Weights of a small transformer language model.
Architecture: RMSNorm before each block, rotary positions, no biases in attention or MLP, untied embeddings, normalized queries and keys.
MLP neurons of a small language model. Each row is named by its layer, matrix (gate and up: input weights; down: output weights) and neuron, and shows model dimensions 320-511. Each number is 128 + 24 x the weight over its row's rms, rounded and kept within 0 to 255. Numbers have three digits each. A neuron's up and down rows have the sign that makes its largest values positive.
After each neuron's rows, "fires after" lists the tokens most often just before its 100 highest values on Wikipedia text that the model never trained on. A number after a token or word is its count.

L6.gate776:121110133124098152114123104071101130149125105129091159150176114125128151072112087117126182154117127175124120108125131093155128149146129096114100128120121138101081175121115126107077123157113158104135134122128139132154102134099142128169193139111126135123117186117116101158123101099173101142154106148152101151114136149148083095111138083118131153137116112139122154146147083133152153132128153103128120132107119130150123114131132097093127147123121131102145086130125151129095118109133106088118133137148100139188086165171080131161119110099141130139086123145128113126136127122100145104
L6.up776:119116107124119113107146131133102107107149141122162170132173119108148142113132129119084130095094090141137108105130166109126097110143147115090134137173144118108118198132111122098104130137130090101137144110111133148161092139121113165128155140134085090170139141126088162112148115135125146102138176105117126106117152127116169120082089169122112135126165151102101148124128128124134156152161145121130134165098147147098127118118162123088141085119144110134143122100148169150068162159096135103187115130076077159154094096140119126102126134124118109148114096095153111114146133115132111136
L6.down776:113072141137095113133116136118145104142142094102122159160139117122169148148146124109123119090129110109168138149136180181133088102122114084095120126179102119118182140138144130119116085105116104106121114096112163132141128117139121112119107117082074105133199132118061151099108114125126139126102107195121123099133145151092147129128133114122151144147118163137117137137130147143121131132111148128113130129094121141116153127188159144084154135091146109134081102121149135128094118128124147128101090103104134173117115063186089112136108162126145127111136091089182114124109135150100113109
fires after: " \"" 15, " (" 12, ".\n\n" 9, "\"\n\n" 7, "2" 7

L6.gate1774:114133148092109124080122128119124155162131122142160117083134098157128122139139154157125122171119156129132067130137134139096109110173155137082144129162100135123132143139142079149158107121132091160155125176172119148126130128118121116115156098109170147133148110181132110144074130141155125113103097119122117153106128126116137098110122174142112128167108098105097125150107157159175151118128132105129074116099114119156135145123162152120116169148118149141100136112119165130124128124140141161133135122115174153126160131112117131102080125164132152141132162125103121138138166141149111130
L6.up1774:162176141139120111134131089155134135125111141124123182115133106114134109121140150142094147113115115139118091078117152164154078098118136104115101109104134102124142104147113148115160129144108104147136098104153128135170121120129088141120180102143173143129160159125112127156093095137139122141094123137156126125120102110128128141132147118120123081095112150134079107186157166081055148112144120146137117107119146141135143143154092134137133136130136135132103088108123142105141128125143161120131107103146122120167115128152111130128150133123083115173122109126115120137109124112138113095
L6.down1774:157134151183065137105143114115122145136116146095147142128137114073146152136102132137135133137154119143107097125150151157112106118113108114125152133116099134110114145115112116156136119109077134153116125126157157112131128089100135133128123111112153149174146148130135138147094120138111122123098147164162143100130090109111139117114119127111112112100091123138121138196162135134095128124131120159085089158149073119145124144089087152119135112112138137095162091140119116097084164117080136070111105118136156128115116124097123149108118121093108142097086107128155122143102128103130127099
fires after: " the" 43, " " 16, " United" 7, " The" 5, " this" 4

L6.gate386:083135104108172114098117112116135131115128134137135094158109166115119104113139094093139133172143124134118124108095156142114189187138109141160103135155118120170165149098104159116117081153142059150092131127119124145108149102174106123151110096126110133109077138131128180128168130138141178129144138119166110126159106166102110094129131155098127116103080155104145156118096118108123157122130142082146088131127093141116138103137113126110090099107109113147086137094133140046120145140100115122144165133131120094152120104102111140133139049128089174149133125140121145126125152098145116145
L6.up386:155125086113113126114173111137117117128135131126081168169112141096142095092118119142131175141106110155160103093144145140111110156139113124124133105132147156134124108145199123100111109125090098146128185135144127075135155149164107095106151132100125137163135151089133132173162118112120103158127116154108141119123130150136127113128127104101123141146130115136089106117090126117121145124154153124106127151145113124110167106182119148098124126125104136130109096155111158100080142151109141144125120154098083099111129157111160113122163131100166107122155147147158154157135116160141113137
L6.down386:188172169082070138147126129155136129135130064167142168103120144137122116145118147116126137123149154125149097157116087137100121118131126179102136126119127137118123111201121114149142156156150171087127136137133104119149119134137161127120120166162151088159146116120097104137132129132121093112127131146115141138094182125173147141178146129154118142105102069130158093137123118140133134132121108147100148106143092144120122161139121155121127138146149170150130137218162147128115133092122139140131160103127140131107128104192112113138112130150118159121113122119140165124136100120138079130
fires after: "." 41, "19" 5, "20" 5, " " 5

L13.gate108:088102127150112100134085147158149111094166121096143126103161146157124134144151081141088131141144128120102133144168116098092121128135158119085084165164126126076130135113094150138127131113110134129127094124114060124129147156124125107101175105129152086144102157114140099115138087103137153136152093105201113126111152106100127140161159133151143141168164153130122101137114106115159135077193119082160092156137110081123122117113156105137118167146157117118125091109111131138131077153145122142119113131151140145123168131132149140100149154156111117164118129105094105095139141138128079136
L13.up108:130109135128108077160188111137112137120096132158139097114144091140115121146151143123119159122129147181139138142158105152158117115098101106126122175165132109113123094113121135144130107167119130111141129153093120116121116106085083088137129162125145115170150126133126123087163163119110124126130132158126120116140095116153161123142089132143164112081174129168139118120143127165125170128136130127133163141085131091117138124117128085114132165111141161125101111139103157159125111094145123147173148135130185083118117096159151097097152118093115119142109157141162155154156138142098114124
L13.down108:151151143115144136157096050111133128139155108124118121145150173129126105116137120135109151128116142136133122105154118110150110118134121193184122112094128121127136146128137155135123131110161135125122140146091159116143142145108135141085131129132111160084165111120110131118145125210131115144130083144137167124115135156154142134124123133150164108119090146173169149110158163160152132129118134119152128119098151133117163124104098122124130117147111131117129155108107131136131156123112138123132134139132114116141133191131086124143094136184143111149111121134098073158125089145141119139
fires after: "." 37, " It" 13, ".\n\n" 9, "," 5, "==\n" 4, " ==\n" 4

L6.gate620:145120116147127097099144138103089163160110126158150143124130113108155121098154125119135122113107093144158084133112134134108115119148125130139126121133164114126108127122088130172145139135162171131107105150114117125098108112126147123151184123109191120160120162128102140114137136118152111121130132128120151111098109148165161107112160083119117153113121166151118126148168118136166164130119122129188165170121120168162166078098154174134136119114129145092102090145159123110098134103140081115122125085117070121137085097140122146098184070166123112127131101130056103102113119124127171145
L6.up620:118121096110133144132121075130099096165148110133174164110105134132077150092147119120092103086166148133126137124116131136162099113138143092115132174098113125101142072131119155116128139117063171135145085114100154160085106172119137102126162115144164090179106125109107125163132125102139117107142150112134139155152120153117146137102121157108141169151094107117108136113132110102125116112123124139137149142136117097106175161142121117081151160099172115116123122107111178198119107163106088113090121181125100142136104144182132136132151083155118130131099110135109116092117109122109091134
L6.down620:132095131088150133121114075135135103151149167139138126145123114128158146143107144147097141062150115168100140151136138105120141150124129085119111132119111118158142131134093118161122149104087117170156148120140151105147169172127121104079122135156152078152101104094104159118154087134143120091136089146126105106101113150146166112160128116143150171115120150146097104102145136138160100089126163084148106126126117100105144153149091136135143162146135124132086154107097111185123128168127121120106070131119123136095118128134137120133108087123116106087093075119112112128152128133094112098
fires after: " (" 23, " \"" 13, " film" 8, " country" 5, "90" 4

L6.gate1029:132142151129128105128105118104131133135123144113102148115134100163153121138128139135059125156142177079140128134147108115115154104133178149111103145130123121121149104113127103138110128145068150126105096117140178126108141164113128086150179091082166136103107126103134160142145160118137189101122132130133053135096148131124134089099098132116102105135105134151115155139108104100133136122127148187133126151143110134125125141121121150175138135136155141108149174140072089144138108157113122128100123119137110109080118162108118092121100101152139131126124154117112130111106156132100151074
L6.up1029:184135161151134150146139130141114158124137076109079128096107125127124099119100161172119120144113114124148118126115097157092131101147075149084134156097115116107135132148122134125116086101146132139165142157181127196126110109153146136142129128124122133180112146119100159132158138118112125131155099152132133090150126064150158126129126164126163115103148145100120136116142140180136171129118107115147145130161105156129089142109163114150139143110097129142114108162121174128113111101110125143087126107121130166127130141125126144136169143125147134130150151117140143129153110186123117138
L6.down1029:168125128112128129132099189142119142131119118125158164117097129092151090125108118166130139151130122128116085144121093159110104122159106135091097127113141124074116137143108111153143128099098115151142147144187166181102129111165125129165117121149117118145102108092104149153162118123103151144159130137113148128139140075123150091154133138124140119123160109117123104106181134143130138086135092135109154129151084143136149145113142105141136162085125108108100120153126130135088118073145178137100116116120167133131142127117102128130121152139168108182159133123141153120146064169156122136
fires after: " the" 41, " The" 16, "The" 10, "," 6, ".\n\n" 4

L6.gate148:153136143152097113089124099098144109112130141117158113142163112153112140157154117105184127176144113097130142187136135148123125140148130142141134108176131120165103110130122164106094134117144119116110138108052127141115128137137148153119160117139153144089101104143143120145126137080113166141092104106130109125107079121095145169163157147119141132131140172115102120097131075068103118110103123105148113172113089123131111132111136144165123161096136124065135105107138145077170112107126156156117129103126123097128094097155121126131141101103113162102157110135121086148104160102100094159
L6.up148:114153107109141165129140166127125139104110125165156114123171136170113137136155112122104103145132084124163068177140131126156105123105136144130159110074141078134114151135144136141135109109106131108137130157147120052128135168135088129110187095090132147153129147098151125174112156143104111151120120108127132101047118099117087070111115115116094138151123096117091117111105108146138131121088118126132150108131107130132175163124149128095129170115148116142079162117070114116122115125113110111119115136112128148109136126142136145099131134126102147146173143121126153092151147154080092139
L6.down148:149132150122101113119137151104095156149139110089131148148106137127184120103127148097088141150124153140118115131087139142101181115144139138123072147141091080117142129138144086129115083120118132146183141116178095105138137133110141122129151116092116128150136151143079092148148147120155132115150137119100152081113158122158122129121130111179153151137090133188169099072160110162129122125116125102089110125126138145154123151127106117137134132155129090114140158115125139152131147086144148089125112124130114146120175135103123098125150184142184086140181159129134131102123161132111134107
fires after: "19" 40, "18" 12, "20" 11, "90" 7, "60" 5, "70" 4

L6.gate223:157141145160144155163157133138075139157122196127133146095132124140090136143097156142129149116150149104125130094114115154114143105132110113085129143117149127119120120160127086134082119130133133116196173128167139134131144138156120137143121099132195128167103165099109104113149126099139127117124114111144137137109153112125122131129093133153158150110135172120117123104109147090134149103140104143141083155164152165140110121141137117157148162129151100134127121172120096078177105090194075095079114088094128104114132164102128135118151126153111138154180124147072134148115098111196130125
L6.up223:135127147156135137172108154117110120125140100160109128125153103124151144151133124095108150098108162109119148078179112131163134084135119111162111125119144124120164119186121140097098136175149157112120142138128173164161144108097150163152131151108135112139175126137103104120139119139135130167124191119133141108103114150199063120131118139138101152100158163087112126130083100121120140115114144131144145107139157130141144096120109160065143119162174122144135088126126117075115136130146167144149135141124105130086144161089152137110135129120105105155143100113177172127123101135149128096
L6.down223:111105105129147105179102104112116112098106082128157096144176138129154127136134163127106107137156105123119149109111133110135169090107111152188063095173136152131160160125124130071100182163094144121138117128099114157123132148162109158107097127135144153119170113130133162115170117159139119117132150103128168110117109153135108116129125107149155137091140119108118107155100083110105130121118143155158137116165108157135132111155122131147141115132128142148126121129136102088124129161117147126095090098129110170105137143098128160110127119168166078126114096125134143136098166082142149142
fires after: " the" 66, " The" 14

L6.gate1183:100139136141126098134143101142156132089170120135111102164157181139123115131182141127156102128125095153140124105142150116125171127176127156152103127128152065152120124168129130154075141124169154085086137106112114102157126143155139128088145119121134123112105151110118131088146102185115126139079128151107124135137128108152127126150126141133129161139124126166154141148166059107137141169131160124133095177143124150108150100118105135163109111122089101128131151111113095086175114093128150163119118132145138127122126113145154117173126100122158172080129143096107148136110137133082093114
L6.up1183:145149111130149107217178140104104143125114118153159124139121133133145074124103097101128120123167109147149116141149115109149134121158121143103138138114148142127084166128176149149106102081144118110132155165138120158114138152167114175138126143129124118163169168122130165162144089161109128140134099144122096124084111098129159129094140115131146122114120142116112162136091129186138135134117133111101133123115151119108149143131126157138125150104131118111140102177111078121111108164116152159096156090136135152123141103140151147159111143110150132136136125172143137122144119148106103122
L6.down1183:167151152145184159143156139136123159131134117053156146136142128154110129135140141115118089137124125138156164102109106179126145130154136116123144100165111125113118125113158163141122158143123109130132126156117114147131115111113120121122128113141118124152130144133137108122084130129103143169139147119131165098139101141147142128135079122135129139144127110082149132159119111169106151129128117085112114148166111127115135151105139145131139182156096131088102152179093123149098134109124123089141130153145083128131145143127123119082124147157119156175156137113086169131131164130157165107
fires after: "19" 41, "20" 27, " or" 4

L6.gate1195:115137144114126110104135167110123139142126140099127118079125144158152110134150143128102112127167132098107115099162142127153189130171142104082095150108092134125113101156143152136092136125136167115192128167142095119143128159118155120097139095126126125092060127092141110101130106158121101135117143118113140104087118102121124085105099101126129103196082180130123135121112154147119133107130125157133113114102145106159108093134143162151157161133102125125107123118157114156126105122154110105145125114128149115146124160107142176120123094135143127126124149119089109130172146111116138086
L6.up1195:157112084141123143089140117130102089099092113149129131081112127133165107148114157097106125135162122135146164132163162167128086148163124118067088158120090082102117082133104128158121088119147140112132129105120154150140137154136151130147135100131131120112145116134118131110153156096130145122154192102147156088135108140129159111148130149099168115102155120113119100106109131090124132114088122119136133139113105164079137138098080128123106166117109159164142093134108129104119120122153093147105133086136104154152117124114134149125178118152127140123132101149128152125118106143178093097
L6.down1195:171156115099043144082103164139134147114081071083174158115098117122100141104130134094145139168167091114151176119139153158128126109105092168118087120109105138120142093143105116166105104132114083122119133104135112169110120101114129136127137153105148148144149154103054144150141160129138114148149163097117151107144112134135158107120153118113188088117131134132123114110146133091108118135162143141075145125159134143086099147124074153088137104121121112121104109110132108130121113164117155112113079137130115132134097119107115134129124136101149117109135152174149140149093137092184111091
fires after: " the" 49, " " 18, " The" 9, " Supreme" 6